Weights of a small GPT-style language model, trained from scratch on English Wikipedia: 26.5M parameters.
MLP neurons of a small language model. Each row is named by its layer, matrix (up: input weights) and neuron, and shows model dimensions 16-79. Each number is 200 + 20 x the weight over its row's rms, rounded and kept within 0 to 999.
After each neuron's rows, "fires in" lists the words (lower case) most often at its 100 highest values on Wikipedia text that the model never trained on; "fires on" lists the tokens most often at its 100 highest values on Wikipedia text that the model never trained on. A number after a token or word is its count.

L7.up642,190,190,212,190,194,221,185,182,194,243,200,218,226,182,187,180,205,196,250,227,212,221,182,221,208,179,175,206,209,200,182,182,212,200,153,208,195,182,195,243,204,194,206,220,214,211,222,179,179,202,182,212,216,161,238,176,199,218,228,217,249,191,216,177
fires in: "has" 30, "also" 19, "had" 10, "later" 6, "previously" 5, "have" 5
fires on: "has " 30, "also " 19, "had " 10, "later " 6, "previously " 5, "have " 5

L9.up876,197,195,199,219,197,190,199,191,217,180,208,223,229,162,203,216,205,188,207,223,203,204,193,206,214,172,215,184,198,174,208,180,186,179,200,186,231,224,196,242,174,210,205,184,211,202,223,175,156,199,181,187,196,174,223,239,205,188,225,197,216,241,164,202
fires in: "with" 85, "to" 4
fires on: "with " 83, "to " 4

L7.up1193,214,175,216,249,217,191,218,185,200,215,193,192,180,205,173,207,205,240,221,187,213,228,145,231,184,181,224,223,188,187,192,191,203,183,199,169,198,213,173,247,209,216,181,222,232,196,198,167,206,175,170,206,196,164,185,214,218,197,191,204,231,243,179,201
fires in: "to" 72, "not" 13, "cannot" 4
fires on: "to " 72, "not " 13, "cannot " 4

L9.up648,184,206,200,190,183,213,211,204,171,204,196,190,198,216,179,210,199,162,208,227,187,161,198,197,227,242,204,210,207,214,203,168,173,183,216,183,219,214,182,194,204,202,216,212,175,236,156,217,225,176,194,200,227,195,191,208,214,202,173,201,191,175,178,212
fires in: "of" 32, "from" 13, "was" 4, "language" 4, "under" 4
fires on: "of " 32, "from " 13, "was " 4, "Language" 4, "under " 4

L9.up750,207,215,180,212,209,205,209,171,216,210,173,214,205,189,165,215,214,240,191,226,224,187,191,214,192,231,184,233,195,164,191,185,218,186,194,210,165,170,155,188,218,244,207,187,176,241,235,135,172,187,201,181,227,212,194,249,202,199,218,253,207,207,181,212
fires in: "in" 24, "of" 22, "to" 19, "with" 6
fires on: "in " 23, "of " 22, "to " 15, "with " 6, "To " 4

L7.up1063,221,174,206,207,214,191,215,193,231,191,200,185,201,205,163,245,186,198,234,204,197,209,196,201,198,227,230,208,197,170,200,154,170,182,200,199,196,200,193,189,167,181,220,182,172,204,176,202,191,187,175,186,237,184,212,188,216,209,209,209,211,214,184,178
fires in: "to" 67, "t" 6, "oz" 5, "have" 4
fires on: "to " 67, "t " 6, "O" 5, "have " 4

L9.up218,206,217,217,204,193,205,190,200,202,220,179,262,239,211,177,180,221,208,234,183,188,187,174,168,190,229,189,188,215,211,184,254,177,194,163,194,188,195,189,186,203,191,179,183,182,209,189,200,194,200,180,221,218,231,215,185,195,200,229,172,232,199,212,236
fires in: "the" 39, "as" 8, "s" 4, "daughter" 4
fires on: "the " 39, "as " 7, "s " 4, "daughter " 4

L4.up698,206,186,239,188,196,196,182,205,207,169,181,215,184,188,160,183,230,197,214,184,179,192,188,200,185,249,193,246,193,202,188,184,212,196,199,198,190,183,206,214,202,190,206,196,215,225,183,192,192,217,197,196,199,190,203,213,192,219,211,235,199,207,229,188
fires in: "of" 36, "after" 11, "following" 7
fires on: "of " 36, "after " 11, "following " 5

L3.up1237,183,213,202,167,195,223,222,199,196,178,218,187,214,176,184,204,195,213,184,227,194,204,197,185,213,195,213,203,201,186,218,196,189,159,189,193,216,160,193,229,175,222,222,166,206,176,188,208,210,222,189,173,182,208,214,188,211,204,212,176,150,242,220,207
fires in: "to" 49, "with" 19, "or" 13, "and" 7
fires on: "to " 50, "with " 19, "or " 13, "and " 7

L9.up1057,186,204,214,213,202,211,213,190,214,201,209,205,171,227,198,221,186,226,189,210,221,226,206,142,197,165,212,187,213,213,231,182,214,202,189,192,188,224,187,170,219,237,198,218,187,239,229,177,204,198,197,191,207,207,200,161,303,219,194,182,212,184,179,231
fires in: "and" 34, "as" 7, "its" 5, "became" 4
fires on: "and " 34, "as " 7, "its " 5, "became " 4

L3.up115,219,137,201,207,233,204,180,191,203,222,179,208,186,204,165,207,236,220,186,209,205,189,188,207,196,187,217,188,212,192,218,194,149,209,182,212,163,232,209,202,192,199,206,191,148,213,199,215,209,206,224,186,229,194,230,204,194,170,224,241,201,197,161,231
fires in: "to" 79, "may" 4
fires on: "to " 79, "may " 4

L3.up806,203,194,222,186,178,177,197,220,211,179,200,208,182,190,188,249,201,194,197,199,255,225,187,187,205,195,217,251,200,227,207,191,210,189,187,188,187,187,211,219,172,174,197,203,179,195,165,242,153,221,197,228,205,205,220,184,214,184,189,176,220,193,185,189
fires in: "not" 20, "considered" 11, "also" 9, "however" 8, "organization" 5, "term" 5
fires on: "not " 20, "considered " 11, "also " 9, "However" 8, "term " 5

L3.up110,180,213,184,159,234,162,207,206,199,177,193,203,201,198,229,207,213,192,189,203,147,183,216,239,253,208,222,183,205,199,213,218,166,168,210,200,187,212,193,227,181,206,172,197,218,208,185,167,204,232,158,211,188,202,186,191,186,191,167,187,197,205,181,211
fires in: "win" 14, "among" 9, "because" 8, "except" 7, "loss" 7, "results" 6
fires on: "Win " 14, "y" 9, "among " 9, "because " 8, "except " 7, "Loss " 7

L9.up647,210,207,221,233,182,213,205,178,191,244,229,198,193,224,160,178,164,232,191,239,192,205,208,194,192,196,163,191,199,182,186,152,162,189,190,194,185,196,190,203,187,173,189,208,217,196,242,181,212,221,189,231,194,191,215,206,246,209,217,182,226,209,227,178
fires in: "is" 29, "has" 26, "was" 15, "have" 11, "had" 6
fires on: "is " 29, "has " 26, "was " 15, "have " 11, "had " 6

L9.up620,195,186,220,191,185,221,222,188,194,214,205,209,256,171,179,203,218,184,170,187,214,184,213,201,176,195,221,156,205,171,200,222,174,213,166,165,185,217,170,196,196,228,163,193,189,223,194,183,198,198,216,206,155,171,221,224,220,216,223,236,203,174,197,222
fires in: "was" 43, "is" 33
fires on: "was " 43, "is " 33

L3.up748,214,172,169,216,192,204,182,200,204,229,248,225,178,200,199,191,210,214,208,156,189,205,216,209,201,204,247,220,204,200,172,223,210,179,223,159,208,212,211,229,207,225,216,191,192,209,199,218,202,187,185,206,226,204,209,195,218,207,198,211,200,214,201,180
fires in: "between" 17, "loss" 11, "on" 10, "born" 8, "maternal" 6
fires on: "between " 12, "Loss " 11, "On " 10, "ernal " 9, "born " 8

L5.up885,188,188,204,179,215,194,176,152,219,169,188,197,196,222,224,201,227,185,255,187,196,190,215,208,194,182,147,222,217,201,203,215,200,170,186,168,217,176,208,230,203,214,208,221,219,196,186,203,176,215,164,234,207,231,174,184,243,171,179,164,232,202,244,185
fires in: "a" 36, "c" 7, "d" 6, "iv" 4, "w" 4
fires on: "A " 32, "C " 7, "D " 6, "AT" 5

L9.up1090,208,189,185,210,176,193,183,192,207,212,191,215,199,165,206,208,177,235,184,181,177,179,236,200,201,216,207,191,217,212,185,189,184,185,203,238,200,243,217,229,195,196,188,197,192,206,211,229,208,200,172,198,245,200,224,188,217,209,195,172,219,151,217,238
fires in: "was" 50, "is" 10
fires on: "was " 50, "is " 10

L4.up730,167,234,225,204,213,180,215,202,185,216,214,170,173,202,228,208,214,211,167,199,232,190,215,203,179,187,206,201,205,247,228,192,208,207,176,223,199,182,200,202,196,193,226,222,228,233,181,171,240,204,211,236,225,197,180,173,203,175,204,217,228,218,206,147
fires in: "he" 60, "lazdins" 4
fires on: "he " 33, "He " 27, "ins" 4, "ades" 4

L7.up1141,234,158,172,175,200,204,216,204,180,223,210,184,145,253,188,220,213,198,229,206,238,193,198,185,196,195,235,186,211,216,182,214,213,195,186,167,207,183,217,235,170,198,199,201,185,153,210,216,213,220,222,172,154,192,187,180,213,202,214,181,213,183,202,216
fires in: "on" 44, "born" 17, "01" 5, "prior" 4
fires on: "on " 43, "born " 17, "01" 5, "prior " 4

L9.up1180,192,195,218,194,218,217,202,197,192,205,211,186,179,194,198,196,199,196,189,201,196,184,223,168,210,191,174,200,215,218,182,223,227,202,174,180,212,200,172,201,225,208,196,203,215,197,183,177,192,192,186,181,199,197,187,199,183,196,201,174,197,223,211,158
fires in: "had" 33, "has" 23, "have" 14, "having" 6
fires on: "had " 33, "has " 23, "have " 14, "having " 5

L7.up207,229,174,244,212,204,165,185,192,218,189,210,207,194,226,158,168,208,226,174,220,192,230,228,188,185,216,197,189,210,237,191,221,210,206,233,220,221,203,200,233,180,188,183,209,184,173,195,143,196,191,197,198,200,216,184,196,208,194,184,197,205,184,197,223
fires in: "and" 69, "preceded" 8, "by" 4, "to" 4
fires on: "and " 67, "Preceded " 8, "by " 4, "to " 4

L3.up971,202,233,198,204,175,205,207,215,208,219,179,211,192,187,189,222,219,200,206,197,194,209,219,184,207,199,188,203,190,203,206,202,190,193,217,187,198,194,228,173,193,174,187,186,192,213,200,220,227,222,249,169,225,178,215,176,189,232,212,230,209,214,215,204
fires in: "adventure" 57
fires on: "Advent" 57, "ova " 7, "Go" 6

L4.up822,216,195,222,182,241,181,188,163,178,186,206,225,193,200,192,223,217,188,244,223,225,233,217,201,205,163,181,201,224,239,198,159,177,200,204,247,193,201,218,224,224,215,174,218,221,234,189,188,191,210,203,226,234,177,219,187,196,179,188,223,245,210,228,166
fires in: "but" 23, "he" 12, "and" 11, "having" 6, "however" 5, "they" 5
fires on: "but " 23, "he " 12, "and " 11, "however" 5, "they " 5

L2.up642,211,169,198,190,212,216,197,218,202,186,190,194,194,176,196,237,180,204,207,186,188,187,176,202,209,182,206,200,216,182,200,223,188,191,200,197,210,209,194,190,196,205,200,194,171,194,202,190,178,165,228,191,202,159,211,211,237,211,239,190,164,192,185,195
fires in: "part" 29, "later" 12, "yards" 11, "gd" 6, "pts" 6, "final" 5
fires on: "part " 30, "later " 12, "yards " 9, "GD " 6, "Pts " 6

L9.up1212,186,193,242,222,218,164,206,202,193,233,208,203,173,182,186,215,184,233,221,200,202,208,181,222,207,180,194,227,198,195,183,194,226,226,200,182,217,202,199,182,188,193,211,209,193,222,219,212,225,208,205,205,168,158,189,180,207,184,190,205,165,204,173,230
fires in: "to" 37, "not" 18, "would" 10, "will" 8, "may" 4
fires on: "to " 36, "not " 18, "would " 10, "will " 8, "may " 4

L4.up391,196,202,254,189,235,202,207,200,186,203,210,218,195,213,200,215,198,207,198,186,229,199,228,190,166,209,197,160,196,198,224,204,153,186,207,240,204,195,222,198,216,197,187,195,239,199,178,173,184,185,197,201,189,188,175,216,203,219,186,193,212,198,164,205
fires in: "as" 96
fires on: "as " 74, "As " 22

L9.up1105,183,192,220,203,199,188,203,202,223,181,183,211,197,217,193,190,220,217,202,186,195,216,169,206,194,194,195,217,196,189,204,232,201,182,184,216,200,198,201,227,201,209,174,211,201,222,199,208,201,232,193,192,223,167,165,179,197,198,184,240,199,190,181,197
fires in: "a" 76
fires on: "a " 71, "le" 5, "A " 5

L2.up606,200,192,195,169,183,190,195,231,211,204,210,237,203,230,211,207,185,194,217,199,214,208,222,156,209,178,196,174,203,170,207,196,193,179,188,168,218,189,206,208,190,211,216,213,159,198,195,224,177,192,192,223,176,169,223,219,209,209,215,182,194,204,237,178
fires in: "is" 29, "former" 14, "east" 6, "et" 5, "no" 4
fires on: "is " 29, "former " 13, "East " 6, "et " 5, "no " 4

L4.up786,164,228,201,194,169,206,171,255,223,168,176,187,175,194,240,179,179,215,204,177,228,189,223,212,224,204,197,200,195,181,197,215,207,242,190,219,218,204,183,227,230,185,202,196,206,207,206,227,222,227,164,222,209,191,208,221,228,217,215,215,192,204,223,240
fires in: "as" 51, "adventure" 12
fires on: "as " 51, "ure" 12, "it" 8

L5.up275,207,225,205,223,190,204,206,220,180,192,201,160,196,191,185,182,224,207,204,188,207,236,192,224,205,204,189,235,175,209,195,187,205,203,194,208,208,222,203,199,194,209,181,189,179,192,221,236,176,190,203,238,191,213,231,232,243,200,170,172,188,197,206,236
fires in: "on" 38, "to" 8, "silliman" 5, "by" 5
fires on: "on " 38, "to " 8, "illi" 6, "by " 5, "0" 4, "sub" 4

L7.up1080,249,176,220,191,238,156,201,237,164,161,213,191,201,189,182,194,194,236,193,239,224,213,198,197,208,207,187,182,213,212,189,177,208,177,236,205,152,229,227,226,205,203,257,210,192,205,168,211,206,199,174,190,233,208,208,147,206,189,184,187,193,191,208,168
fires in: "and" 46, "while" 8, "but" 4
fires on: "and " 46, "while " 8, "but " 4